python train.py --head_dim=32 --norm_eps=1e-05 --rope_base=10000.0 --rope_fraction=0.75 --qk_norm=false --init="trunc" --init_std_up=0.0385 --lr_head=0.00677 --schedule="wsd" --decay_fraction=0.646 --train_tokens=267700000 --steps=4085
MLP neurons of a small language model. Each row is named by its layer, matrix (gate and up: input weights) and neuron, and shows model dimensions 0-127. Each number is 128 + 32 x the weight over its row's rms, rounded and kept within 0 to 255. Numbers have three digits each. A neuron's up and down rows have the sign that makes its largest values positive.
Before each neuron's rows, "fires in" lists the words (lower case) most often at its 100 highest values on Wikipedia text that the model never trained on.

fires in: "for", "forces"
L2.gate245:118154139142088113122190138169120178071135155135121142125186170068108124192077125116159111143093096101163080118076157101133099147109136105142119115131104181162194103159153169146085130178165101126113114149111160129079150162131132051106144157132133096086140145124112096119105079170150034127054130161149092173098099180122135143146112197155141093137098166112123173160103131170127139172148
L2.up245:142147149073111126118086094169088173082121105158121129129158176131091136156109099051129098127100151104161108116108181106156138144120156117152184117178154163103117132131109066114163117088155094140131195146074095141075168133140165068103097142138079166118172144131107121129145076094125104143123119139065152156081144101130151104152138138157132104111120169132115127154109126143131062118106

fires in: "school", "took", "schools", "october", "total", "too"
L5.gate454:157084122111130219138127118149108126140082152175099152100158158136069162099101156125138133108160095117138198095117143139132142157117146222119157168123111129096109118133122106129103131123181169067106166126112161097161094090139148107161100160126154077151124098085152087110131186120042127116135126120115104110134200182142152055154114158120115117105101142121176164142105170143102106106141
L5.up454:151193130178126079175120126119114128116129131129117137081107101137125118123113161130149114145089127123129091127120181135103152117095128106137134139148110114132100158041121124144154175179182139159169120108094067081107115192140092092136174103134145163051134131093157131078150074090139107121142173068169090130118133133109179144084140126138177121151150155053128141126106106093201072121074

fires in: "in", "of", "plant", "play"
L7.gate383:083154124106146102120048066143138105074077114179090116076105120112090127146117133135160112077089161185179146117105140127152055108142149121141097139174101128113131149139095101170200138097086059117153123052141131101070120119144186166129141141087134117145094088098100152102131105195098077166079102104134134119110141142191091135087194155139153146098099116136114148142129097164156149117103
L7.up383:085137098100126179126087080124113134100103096125108116031124120133125058132156126041088124128112137055119121155089106158115102137122122108119138121127125128099104147122107137163133123123109161129137115185127074099094084098139117200128110169155188125125134141032146156152136111149190079106165110114119149080142078137134098135118187124158131136093161100161099121125153068151073131097163

fires in: "university", "division", "very", "every", "anniversary", "individuals"
L4.gate60:075125140160165134103179158091128168085128119201114106145222106112131063094095160229154078142090101118094162152148159126153162073138099079111136157111143144086158092159131146126080125159091114158197103122141085114176128163131118119164110105142129079106101183084160153120115110084129176156086071206101127119138122143121142183141084064102118122138099142141088082140134126115137163153081
L4.up60:127078152154157110090147144131155122102112121150141100089084134169138131139115110120098160043133038158103189107152144160222177114130127123145139111153091147139126062084213110091150136153134106141151090118150156114118146168156135145159098147106097129125142120088126116167146148184107076080233122168140128164118133115152123122083115141152102198111164162163125140133108134114107137165118

fires in: "while", "built", "building", "worked", "led", "lu"
L3.gate370:109135106154133071168107121126111105178135099156122116166132127135161129159079123134082109159109126074185112143124139142138124140209083133139168147120139092163134133154112082167108078061144129141130170140075141104120110162113142171109094150152117069176054101084126140137098134113109127130082119143173086104170140096098122151112154149107145174126081166016223129149126137084151144203129
L3.up370:103146077103066113124177074150148113126084145116127128164117113192139091108117113107096176119126132115149119117037157142145203167126103117128151074124110141162165150137167167147174151139129137106110146151134128128165111126180109116151199060110165099118111123145157125124093162098115179150069076096063160152128079081162096082179163158098159126092116135136168146181153152197141140143156

fires in: "became", "becomes", "left", "become", "name"
L2.gate379:176152123104099100099053104100106143155122170165172176167174108122120121143134092086112159157065141127175171161122148126097153137094086159138133145103119143142130126147149165093151205101158137109086075113070148086162148221136138104086097129166131110109106110070085170079152089117127151081078109053102168173121147115127125097161100115093196173107052172105124140187115177121088182045167
L2.up379:094109081120082107097147162157088101059122137097147081072072171107150128096139143123142153097185103077082109066165122076104176098096150123082138123093128165136145142134094125141118070070095066087135130161112159091102145141151121138124160125118168193109113115057209111118155103156145197140135089101141180102140135142107104152145073103113117117128204108089087126132154103149126149141114

fires in: "by", "of"
L7.gate21:125117106154150082100111112156157061205062143146133085136124091146114110110110142113164099135116095121129125073154199182114194110114180093111145186144116107131108111125110120119132165114071177129082124067128178070113117109096109098143139092097118133137088102154149136096115148140170156202134152116108127153158118160121128101074108217158128159211118065119117161164095080152145137122096
L7.up21:118150084128150086097172137143116136137166125119121079098173168119101094159142163202131092153158116119118153083119115118126115144120050174129125145095121145119150155154102078204078120110096118128152132124154107111158093127171090229106188165040151136135121128165157102121116130190207060066155114121131120116123137166065093189156183130162138140100123136149140030125133111131106143155102

fires in: "april", "november", "june", "october", "may", "march"
L7.gate219:170066078123137085161118113064116103099047105108179058127114132139144124088101191115129087115106157123180153182045197099126082088106116085103098174128112063111148142197107081137111151099157108158060094114124127126129124136176128140141125167117137111081126115081126129152123158125100099133101152125098119118135186142131129162185121119127144128115098107106071168102163180090097177116180
L7.up219:134091070112108115138141158116176129102124095130098129142180118104111097138140125130114123095123171124171136143109204116167104121106166075183105162138115162086111155183144115128128154186137095183122071144192116131201100152148117098081111094125130098097044117095111137144106144129121127106082143149112145202111154113157114153147120110156120137077094112114159073164156183079101069175178

fires in: "took", "charles", "town", "too"
L3.gate409:140175116091130184089076157114108109116114121147138157070157094096160141141139100135144100103083117121108124138100208139105156128099151143107125143127131116188084165060108151144083174180099162069126178117132165097178053136146121154093066117119108124110098114158180120139125130099129115094115144068108106128091160109196229087116175087108160109139088135135118166143184091111093167090111
L3.up409:174108127137122111153108165084161133149109138180140189086137184097127143145101191131133135187158142155110141121162150133149120095162120137171127143169085122103158103141121113070102129085130120145148179126108098216116132154106125144148155135121153105176165094097110110165161126105105134087109146090073158145139100148064156142217154123118119093104142143081096167132139042142164113115136

fires in: "much", "building", "built", "under", "lu", "buildings"
L3.gate334:099131121126153148114141116083066151079138147122117175137151132163101167072127068141109121131186151131136127153128126139086153103152093093118110152163181135095120204125103071143174113135167193121133141162106107184093091147183113132120155122116114168107059123163158127107049155161084176145141142181123118111105104105130111081136070179080147117140111130030187180138109163120152116126128
L3.up334:111123147117139109186138103083130161138140179114140149135161126188120101073108061115092101073165142103137086111059157107145145155138107141183103166151125120177165148096127193109178118181134137157178140117087130183107113143156096103119186073168113159140104126114147164064118133131096099097132133148101148155146137131120122143152135171179165137123118157051081151136109236101109142169179

fires in: "who", "where", "when", "although", "john", "young"
L4.gate281:159111129082125122132176098175136168162073085138126178126085147107072176118138177125102175119106046137156126131133135083145107177102144123142112194097097041176136113140185150082165149063172106129159160113163120108162096074155137171171107125104151119184164133143078071124113133116174103127047124115116159174117124096097144160162115105189137065087156141096100135062156156079060108150112
L4.up281:184123166108112108123136075159094109096083155127122139115181124146134180151118170122140120150169163096109133152152104104061123101159151130110146148121128085106163082129103158192142119146098177124067216142148072166130150126097133133130157100124106096096177078141167153157140138066113133141101104119063130125122135085133118151133171080145072111117142067133132143142127108112080102128104

fires in: "women", "won", "written", "wrote", "worked", "hollywood"
L4.gate322:058160094098087123164114116107127097159144098190160156133152141226180155131178073169097125133160110142125129173116143123142121159092124160074138131111081062143114127144196159145127165104085127093141121128072160100145113131138109124091191172095209158112127139104171115160093091159139138159189127151132109118136082105148094035064095108145072105128104130130101122128132161111115166151135
L4.up322:137148208138188100149150144129142144132176107100141126153170208124107186136153142117119112142112171147138134110133156102143169100143118104071149081101171105118085098149171125105097101129132112105117109137122150080088182079134110200083154170118096105147112105103131069137131201096143166144142164123143154138067102107135143110125154049167135134149108209172135151129112094123104094170143

fires in: "2019", "1989", "1999", "world", "1990s", "1992"
L4.gate423:129098151192122084118106177079102155083148171159114131144146087119117142129195142189101096178056142113135151112079137142124198117093137127111152117117174155130136122153188143037131128140131132072100124112127173207136134111105120113132129161163115140137132083161070161190076112128150124152132134162128154109134130058183126135146114126112081161128096109110168108137150031132073114104137
L4.up423:104087164114115111157143202115096121114093157081147151126101115139101167132131164178155119128097065148115156102097148148135205144080117126155078140080184147118095164096149142139092112122072147119124155143095128141140086029108107123126158102100076138095139112125179104132104107101130108188185130090142091110121165083164112062134083108135119163134115152134098081095128110138174095095178

fires in: "by", "other", "representative", "representatives", "together", "of"
L3.gate464:154122130127126094098163087140134125144109096185136133102105126104118113067102183146085110165157132069173129132155152074033166086096162091131137172091150158108133157122088160108149143107117131078104119041106199166116105182138104130113146098102130105109144153138134107138129090080142133096151091088121169104088118111182182144121150155140121156149120152152098175114153102183087123062106
L3.up464:133163168188099084114149134103107118123127115128112103111101140110124088116144085179127103160124141122138168124108132059149172140151053124098074172096106088156150136157070203154131089143104113101125162134082090179118103141166108118176109176163130138066098106135086102135133173078104120121101154169110192119137126151144130120152113094149102142099113104069102165066104104163127094058117

fires in: "of", "often"
L2.gate486:132128088085164115159085129061161139120080100148130180152104090125104141150136097091056096164171128139107143156133158175138142108142138096139064138113130092108094072112142115122152201076123142096128142098180105147169144090126103224170088069098153141164144131139067180166141174176043130117149129137077136118117167113140106120113174175109152186121124139132134105060090117050093142113121
L2.up486:134154095088118121157069104062121114089109134146108132147159070151130136099090066150065118155077146145142089110165101124188072110129123156126137108122169104108101122075135084085166163113126139063109152176152117142158114106099070179120118101128165083133146132117078220167129170167083094115159114088098132124131085106113100137156130156117152164073134090117129133104153149149126179074112

fires in: "first", "and", "last", "until", "official", "w"
L3.gate418:197133105132127120108112141085122114115147183139101099132141128127086104104215104149182120160151132139137140091126077157142101180093132104114051106144143170139149131153156131138152130142162086119129090140114177155097074152195107101200138155126136197150082084136146120146081183074161190124191115081104108150131146140098094135141100056100132145104129158104049131089183120188183181091112
L3.up418:147108080100115153080145147065117099094076140153131146083182103133132074143142080100110099146151127164114115080179069108179177119091142096068143126151139111086141084121136174195114111151160126158149162152116153111147108120116101101140165169101141144125095142142143134108130163109104075152128188123085088103140041110076090111165085075133137103204100184163114074141162162133169104166165

fires in: "as"
L3.gate428:143140126149136153124164140164081099071159151128148128087158119142069134115066129072111117134168082084108109181116148197120111147131126068119141106124081094157156144114100180108129121107163108158181165147078138083191080136132142126128122139146106135163104060187101120096137202079145090127164138209123126177134148111117108100074129112158138179139143105109139165081119087145212118168087
L3.up428:136199145093097123204135121102138117095101136111115088120091134129070066145114171145123162121153174113081153169080128123140164101156088131163144164182081132169142155127153126122152109068169081130110099205092098103082135117164139142083138130146125096112095122137187183116155162095201159123127166130038169110128056101148163114165152114119083119170175076096088138116094124163106074083114

fires in: "ii", "much", "often", "other", "iii"
L4.gate355:145115111090150145115166121124139107146121133070178106098139118088139183135137163090081133157082068082153108156153133104186161137090155067194128092119130204097122155124139111160127147147162101101139194174140121118004165108135110142091144077175090135138129170179114061141126125126135103150159161145124096135097121105164077153154145136166123158128080160099139113134128079059111133116146
L4.up355:179130120105099154107061127090120152107161142073163048180167136153147130140115099132097125184056100114114128148174174066153128105116111192057131156171106176099093089124146123137108105155085139104084130205122114101112142116132132122173143137082141159173178122089081152175145171139098139111145174118119085185151155138131158144105138129115197185145060097095121098146160116145140130081138

fires in: "family", "name", "named", "families"
L5.gate490:118115129121061113102249135154163188155095112168110166127038132146122149124154148081143128125147159110127133153145114152193132127042076098109135126121107114140170139173159189113123145105107155128094117127156172133056143184163115157101138167112126134080127090069143142148120101089097105154109133123123167158101132133167135105210078124136089114169186142126160113069137118153148137104221
L5.up490:088157133163107157150110106177103055087141131120138147191106013231138114137122074124140146084194156186101093052074061153119072133123121091167177125199191118168128071113087121119144080133088136173109126111166134108165129155163127113115111154122192059111155143148112147164125139114154157133149106139121160154123061108113116118109151121091153135127136122137153114115096176110100106099121

fires in: "a", "this", "third", "s", "their", "his"
L3.gate88:120117108183097132145148135111160124187154122156155128167105189107157113133136133164134145118097104124122138149122158096107157157156138135144066092061186121083123155134128101093142098105192146064102078166181085100093062120140153111111108081123095088100134074032190111093092144088093096120081156098191100117123132120112138042099133109120110124170068146090138217100179154153176177112104
L3.up88:080124134126095104150182086140134139149154112133090123075184065112127110113118149118133129149085051150121116154145132143187142133231092063178140091130118123106110150062114203122123134162127146133146091179138136147124107156131171169158122121139125154108176132106134102089110130123114176168122141159195134067132102077145138111054142090096191131113163128113166142176153175134133148143044

fires in: "university", "division", "sweden", "medan"
L7.gate355:157120149165152091152168198147175020170119088132141099136149143131153102067112096117128083125135146188135180097144124116159163072102150097174113184085087134098127063161180158148155135123123122176082126128136170119143154182169193144128146120132134119095118080106118134138154141133119124138057087102126106143111157155072149131120142059083171142148088115090130104175092132135139109130170
L7.up355:144148178171152140135190134147115098115172149162129113137147082125174147136121126119150099063027086118127083100117158138134141143059159121141107083082178094123099140121151130083098143073132128111157118141128133132142114101097204074124057168120071146078121148153108130151115107103116111147110179154173171136123106094115074079203104162087100106101156171160113141109167051165135178153199

fires in: "while", "system", "biography", "daughter", "also"
L5.gate270:119104152108139066204156164095174134132086128131156090058107200114096098156105145078152097180138114118134196163163118135184076144157145114099118136162119144172105110111137141113166168115100188151122153160171219114183159107127110064161174126127138189097092126167111127158152131182109140122160143055149081157115106126055105079106127133173112125104129120087148143131124129155100095101192
L5.up270:143144142126147150135109150170149098141102121113138044191111120154101111132107125145121086122117147175110152123130125111169089210116158124123124129151154131140106089078159168151118134118084125099104128159123126039128151072104131142160164079186127159140097084150138110163119095123105082154082187147146089104145131112142104093164154126148102114124164165136154120176088135114200086101071

fires in: "their", "town", "couple"
L5.gate287:111112110121112117171178183112108123148168195151138102101129149122172126105078135116123152105078168100069125127159070153153163139119113075114159112131130108082140147060090130099115120086149160135129127178123119140148055111148199144107128078116145169160116116130122088183119090174224094117138075118126108113151132098121129155085142096098079145133092119081168157138138083122139136076106
L5.up287:120111100124184135118125143086148134151136126154156121175131053153106095133135161134084138151101137128056160123140147149150160112117091109092133180124114145088106110116096148115186116066169153088147120122027086141141114127076112141156078112120146196191140098110080150142172129108176073142112150132170157103170092115137142112087116129116126127104178117096200116122124143137194091135122

fires in: "this", "later", "first", "last", "those", "three"
L4.gate313:127157116150117096144166142100096174101113137115149118181064130135070121144110147127100091197123131200178146102144119117076141146110112072147153129121104114169164137065171097152099151161102144111165129123051138139099132133169114144119133112154067075127094099086126074117066143159096128075146091127106118070139126125147103141105167121134150146117097178107137114146167156133198165134096
L4.up313:158124091135152155121178146134105132162072158079143077134179090110093108155181114152113080188165102113165157085085120119130133162185118134113067097114150171086136154070132132155122149122130143137155058168178104144146136087154156122117102112157147171107098062181129138143116149096107103149157133157107135068119125150056119089139112136131094144100141154101048120124163182074090118041087

fires in: "became", "was", "becomes", "become", "records", "is"
L5.gate319:100092139117123125198126163121169099195128074084134126090137136156102128127096119210151084118059104124103122136095109066160109120099152107109105132160114136125144115114124128117123134146130107155142135117123128109117120159121109125125104123125110138131123108082106069054146144126174097140106095150082089081116160097113124105136141085083025180131062139151093137124119107099150072111130
L5.up319:137069119082137109175154093140109109116117130151163133117166146138140155065153096121140135059117150156134121113153138125132071120188125079140123119127090178153151097122095116133100133176171145078153164159170139169130125223097086128111110136092142130192098098095207129095097175126161081107148123143170052155146176125150096094039119132134091162212145069152139219162089109114128150084146

fires in: "two", "team", "television"
L4.gate151:215141070127099083133201116158103126150220152163121074082109126134071065130129139131139059142140166120158178130131154150141155113105122137107087116085129126118178176063151116153076127103159103167152175143141137134122232126079094157101115103232126134075157106120145140134154123082099126110165147126146088122133150138132169146135167174142162129128159162115180103088110151228150134103134
L4.up151:115139168175189133138123161101099136129167099158081166091108137112162149106167162129145113055115069116086134136092166107155138147120148068081136136152149027134169100152120074164106098136087186142091137141175127149100111126181094129164116116096095089143175090157142106106157094144178090108156106037152082111168144140088104094150109107106122116142117151161141100150156152126174128151132

fires in: "in", "well", "appointed", "moved", "elected", "as"
L7.gate104:109099171141121100142123141193100108079099136077126108113148082130136073137171151112086138140149103147160151052187093172124117106081096105130147102116137107124129082146140087117124156130074135144105166117131091174060080083167129086085095163153153085157137131118146124115103138095143107103114159154134125045184165127127154130072126082152096075124096146098140137135087029139127133102142
L7.up104:105168078142168177138134084123165145094087106130099090142173123106119147217144105117152065145174110117130094093096165107146126115113121143143177167239170146116138134119118174148130197115154080117164119119140125115155138176126098156135105209153139100111166138139095172125176147083120095158139163140097161155169118123169168095111114137112157155126073120179086127121085124086127141122080

fires in: "six", "each", "several", "four", "three", "various"
L5.gate22:111100100094139116096115141089091164161133118167135079172092173162081122108134141125182113183141178118106106112108113136157136153140211110073161097145078137098125120167149137205082145161141183130114148135157099117107130111120104153160129188146093120167123083142147134152077151119141196140141090136076150129152110226074118147103158167135192051105155159139155076157121182137145136098168
L5.up22:167068152125168106123153145100126144119128138111165080137071079135118123130115076129128142134113135156119130151141173152106153096119132128151132184095086136066180117127199152147155082145126188110150090137156115084142121148162158110168144116122094132151132081190175040107100126135127162149155080188060122183091119162094115161110201098140143105075171194094129152200143196126131081105093

fires in: "history", "three", "six", "third", "historical", "shirai"
L4.gate248:038111143096137100127129167118163142132101059152137117141137087120068135097045214149158162124134144109099127182127118149052124131150204135135056146143095102105136151085131073152111122156177124125153141150165130115129083135130149145148096098129151143154107107125137175033127159146113135092116103189143116153130121151125092134117199127118133128121076130140102084106143147111158117163158
L4.up248:100139070150190153126135145171153169092123073142195136158049105127119136154107177149150179185159102118092079165141128075128078109140120073098194118085103092151130110181099186127126140118125157136153096167091139174098133146178123167145142075139110130141124123096135080126170106088143143147113119081130176099110158087032084161160126105087146101095089104149110120164105138092109145088114

fires in: "two", "own", "18", "taken", "into", "11"
L4.gate432:182139129129099056104181164113156132109135166147102167141131125137175158123151106120168078085105160141137106171139199161122109108067121109122120095092160170116128128111166141118060139115116144115201105175143170144098104073128132090139192188188142083117071181075059137140101157092095137077105147121185105146083170125133166089094145102154143091089138167060121118135109166160133161136082
L4.up432:132096120066111169169092117112114186146163101175123167125101138097146162051122127117127139100179124109135072165127145080047182188178116171114173135097114128117133134078082133098086104127125117146156101169096078175137150203133161122134130173142146136107083073165131106126185162061102088145126114157130142115172134139073101184143169087102124121092069086163141111152112127077155104081144

fires in: "high", "based", "becomes", "become", "highly"
L2.gate35:121147110114130157196034098151139067145142176131173153141123117127177108164145104120081188097189148116144099166122138093144174135050122157208137148141108179147097123083172131087132173107111054113116123107117100129135172165132143093070156139135141115147145123149083116127137057148124137109135089088142165164151116089088154160111135120127178107118118101157102146130136181093133157069199
L2.up35:139176100125119143131098099162048128165125135132204083139133114216123156119140090147133149195129088135155132132110175109105120140037165101131196080144127106112113105110133102097146196130096124090071116137103153130141151152148091104050107174137177099135181088136157114145147140121143103082130145107169133150171108107150155101159123191127150163080077137129094166110115170119144174111142

fires in: "with", "from", "by", "via"
L4.gate130:140109138096119104141140145120132128098125162084190087095169107159112141118097123160076107111082161102166150129077088165109197150114180067096102148109123111143102135054087088195086110165106101090129203126161145074141110127119164179202110137111177100172102125114107151114095104133129207094109152094112124136137105150120113124129141093114137125198145102140091102151118158123114114166056
L4.up130:166102082149126114111088132104101091070126164138157108087135124179193149131109104121130140116175126097151099174118137108157096161124122051105161134146130119124122163102135176121084152062169171016094138105158129083100065146129131111194141125075163086070105137106074125112098151072082101077156119109082119078151126174139163110125155107123162123114102109172118112148145147074119141156104

fires in: "s", "new", "of", "own", "hours"
L4.gate7:044143153093093140103087149107176188169062168077143132152092167181156138101135152091140176144151113121097144152119151158133103141135087117197070131113192113071097096118149087105118125105108114112131151090170126107107160120176117143113121090101077142129077176152087113110122120094134128109124162149167080103202068136152133126120134101091116145157158117069082091096135152125143131101162
L4.up7:120193141096120153149143121169102078155136166151092113128094107110117104106145107076176132115117112159115128097156102118092111110135156136131076133074164142116127109079176155136135130158098137102128096113124125086126083177114130152091174044116097053111151110158119174131100170173129118135152145138162147030147101124144141075152103102107135142085095095130109143097146121086218148073155

fires in: "first", "third", "history", "firing"
L4.gate300:113134150089084178144183152170106102073049113119139106125182128086101145130158116095153089114057108146173098104116170184097161146096097113144142116167130096107155112130175129105122127161158144087109153131108149142111133151128104161174109116180139069144081146096138118083159157131158101109103109146101127133125096102092126086067161150088156104155024153154145101147087101152144161093115
L4.up300:086129100100113066077136196184175152126092127109189134126080133178150094132138144092149167084112113176138163139085076128105117172133126075119105096067138137154149124191147098174140138113101138135065070138132165135089122079123130074156136146154109107179116143151116175092129081177125111116111132103109070074212103143050155145099129124182128065120127115169118169127138129097110124156141

fires in: "became", "because", "becomes", "become", "or"
L5.gate27:111105189131094058123136171116146105073084132101155110120105150182166129104104079148167076139100111172125093146106231132118133103135130124116127131154048124100145104135125107121116188136059120119081065134137131082159130111163129076085150177143122064140141093154076150069126124100133116163066167144182135180075099137133143111106127135159194086132105137173101146111163163141122127066077
L5.up27:073097149083142095067114163137140130066154158121158130092136142170115095134089168132153147105076106085141143140101121089105069172099105077169138029125149089145124118086152108139132110140111128173123137120074129039100156139099097108158132117144157080129091074181156132158148113100172169090170151114108158122061106118117097093121096143147103152102149110168169088132162101172159182115160

fires in: "two", "team", "following"
L7.gate489:151093143109072131130175136103106127095135149164144143107099146140083116091121172181143087126091154118172108159109137203119136113170161149117147067097086129180109108090143143160092136109173134228178137164151129143141138163142101107225088154212079144090065117136101101048146147083131155158154157110162162125142123061091106150105091080126148154122114178117155149087127177122124174168139
L7.up489:106118164167131141113105152123102171107172112174107122099114104103205138101106126131197154158141103105173111149136183059155166112157105158092125166133117081087142136137115127198162103134119150090117119072088150129151137108119082228154141172107132132179176162117108123118107176093159140113089119129134127084113117173140093145143128110101128142059191096152133143092155105134202148172088

fires in: "the", "who", "which"
L5.gate70:116121083162101155119154166030092135099081144109122105105050148151151168085144089137155073154168125126211083099125137140166150119144149101101103146121162129168151100128113176098118136165146101176100142129155079145104134122154112118119176158150127092080108131130085138131097122145199088168158194138143075123111153116123127124170089090106149123158140146111101140115117178167096168175171
L5.up70:107154119155161164121088164130161169077154112091160129111112090090128148193094069103151169118096175135136154091120131133139111140153092081096108075124157172147121107071140123124118172131095131129136071128160137121120099138055132151098111089090143129084117077108145196172108072122151127139153168105168127113047098122172111083037121086073119126138175137143117143073110119166200114110126

fires in: "the"
L7.gate293:130115114184142192100146110102112140133140095133179124157081113175197160114084115058132123178147108162116109172136071085177118150118209117138125149176096146156107155157142126103108105154168139160091101125124080158089128096171134157147141073132121119133119109078121115160066171098078134171163197175104140146191108106148131143143105179124109142165210125104128130132134101140126130086152
L7.up293:134133084177143109112147108132124150061136130099110158089115149126103035128174119092108140157130174105161117144097115049132121153136103137106151105145190058184114124139178092120107132102168081119140124142148089183090076148151141100088138124077114122150082116128149136064131146129093177090132130170143091099086114126112097063095131116055103089160156144110103161130106045159119154172103

fires in: "with"
L5.gate96:113085145132132155078100175062133115153129116110188141117107091109117119117130143122198160104167125119171086164123117129078176132145099152082143124097157132138090166165067095115127094151120102137112142133164143114139116112148174150141124133137131145223161082143115141150141154178129097142117082108112120174141077119156035098154102168120130123175183148153134029125219185123159150108114
L5.up96:072134058143105132076087125121171142114186122123122080130066165141146152139096144110098143065105102123145116161170092157052082154111186083152114086127093122125143146147166092126183139117207164148127159093075106154146050097104136091111109130102172106124160134100147153118105132141147127113164160100135161152110167138132103120139117129100163085094139110146103177143106132153117155136186

fires in: "of", "century", "often"
L4.gate238:097119096110146123078110094139081121115101104127135120178125072181105138108098078149076142072148132169150138211131168118115083103084128092129119082123176145115091091090109136137124149099143129131153134165098107089187151109116082142108126137100119089134124162150069119133088165093121128101073090123146150100192125138167069096135105066124182106053136116107128118171101066097143144146155
L4.up238:175141159149138172074118129125084100156060124130158155201135171109152097090113118162064137072112138232122116178128125045126110122151100105076077175120130190120098147112110157092169172141122157136143115143179150133137147132121124133109117114098146065149143199144127152135131088150087105124115152043103190155100139118098146159153086150109162109114153091132110121150131103160139152175117

fires in: "became", "wrote", "brother", "written", "becomes"
L3.gate345:120163163060187097202096123110071078055114149125135123105096125150146122100101064165091060160122174155110161122122111135171112118110168136142152102126130118142104127087151115103118130155154082190157129138105079144166128176114168168067157166117074134093150112142120139124117127123135167160113097163141149134105146084134093113130101081102129172134118105085091102143091139150147123147227
L3.up345:151087178137164106132105108098066086066192097060117148125155148134140177125082176122128109137137194156193112122133103112086105138146116080122119104126147156178130134104119183111130166124104152070095160148110113114156106142182129123122124135164146120109100129124128069126114127112235078145141131110130155156155103068161108072126110101133130121147092133143090226116100124145136061173151

fires in: "at", "around", "attila", "andrew", "art"
L3.gate285:184218087166129090170103115118122142101107097134060088143095155084129121179135160118054138105125113147174140066069128172079132108096171129155090136116189172120091148165130134136099125103121127121087122076091101095130145124205109122110114111105158113126086114122161137111173143177132124055160156179128123107083186158102127106139092112144171179118078130113046150139125168119127154056095
L3.up285:137174142126136099151039138201130126132084206138092105064162194111126148136154156161139137147086137081095188126111112054056131157169132099152176133104134136061100120097127128126108110091098145043127106113130080107094157101169106145115087163096162125102172085105150148100155130157100125185127129124170120140101165119129184146197098122092092159120145157107185152182142106133115093097130

fires in: "february", "george", "june", "july", "november", "nebraska"
L7.gate210:120129110136105093094149089090114090110103087163154145140146156130156133075137131190174091154115149138094076108124129101152115162121131076109131160077170155125131123087090130173053142076131095125083134071157156176121164155096097135095155114114175156143172101138125102141139115161190103140108136133153122145141094112156123139114083102063136144124068169166189095153135111103153112061191
L7.up210:167150134069052110114139125154102098087143074074082149142159093072126135170119162088114085094116118092195114148093124160150135181114157088150169110144083070141075140084123095154125151145105098179145097094143147093156082118123107165113138099138075107107091118130132137120133085077120148105120158153138097123095058142119136131077117128108171108176112118094175187121141161113129161128127

fires in: "may", "september", "october", "march", "january", "june"
L5.gate169:128131118139190064141047089098123148160147096100080077165106123176135123155142136119137092129131122103161134140092132165150083101067112028122135156119068133139114213147197118157111129127113142122125086093167162133158149089133061090144157134163098113169144107134146144121128168179125109120054130126139180156133122144125135125135160084098112114040126120159168072153127177137099183123108
L5.up169:151094118167160118089097125074082179174130098114184162090102118091089115128107111098100140122150125123130144166130170143076146115127077121127134158142168136116052143102186138103067175139166151131109109194129159107166165199183159107118121166095119083122141136151124125149104090136117181158117143117108159140102090117187130099136063159118121064121138144087148102186141154159109129180151

fires in: "high", "type", "rights", "highly", "up", "despite"
L3.gate330:104168183057162140109172084188079135098151155149115096174120144097130126093110168172140115141162103122114114145171136130142152143080152127091123113075106107195148104129076123122172199142172076164104117112122105132159138123092114176113098088143139171127112093089111033079083213117143119108053134083164100134087103077096107143107133112133076137116130112102116188127156119156121185080109
L3.up330:128095103114098169094173149147171099185123164091145188118197113132098202114113142106125144117163122138109097185082198096105122140070154108100119115166156164081103171077181168145128132122162142156104142139084092143118159128151076152121129132092090109145082116117153148132129115095100147123170189084130137128096151154104114123184114158119129057103146118122119107164110151176218045174116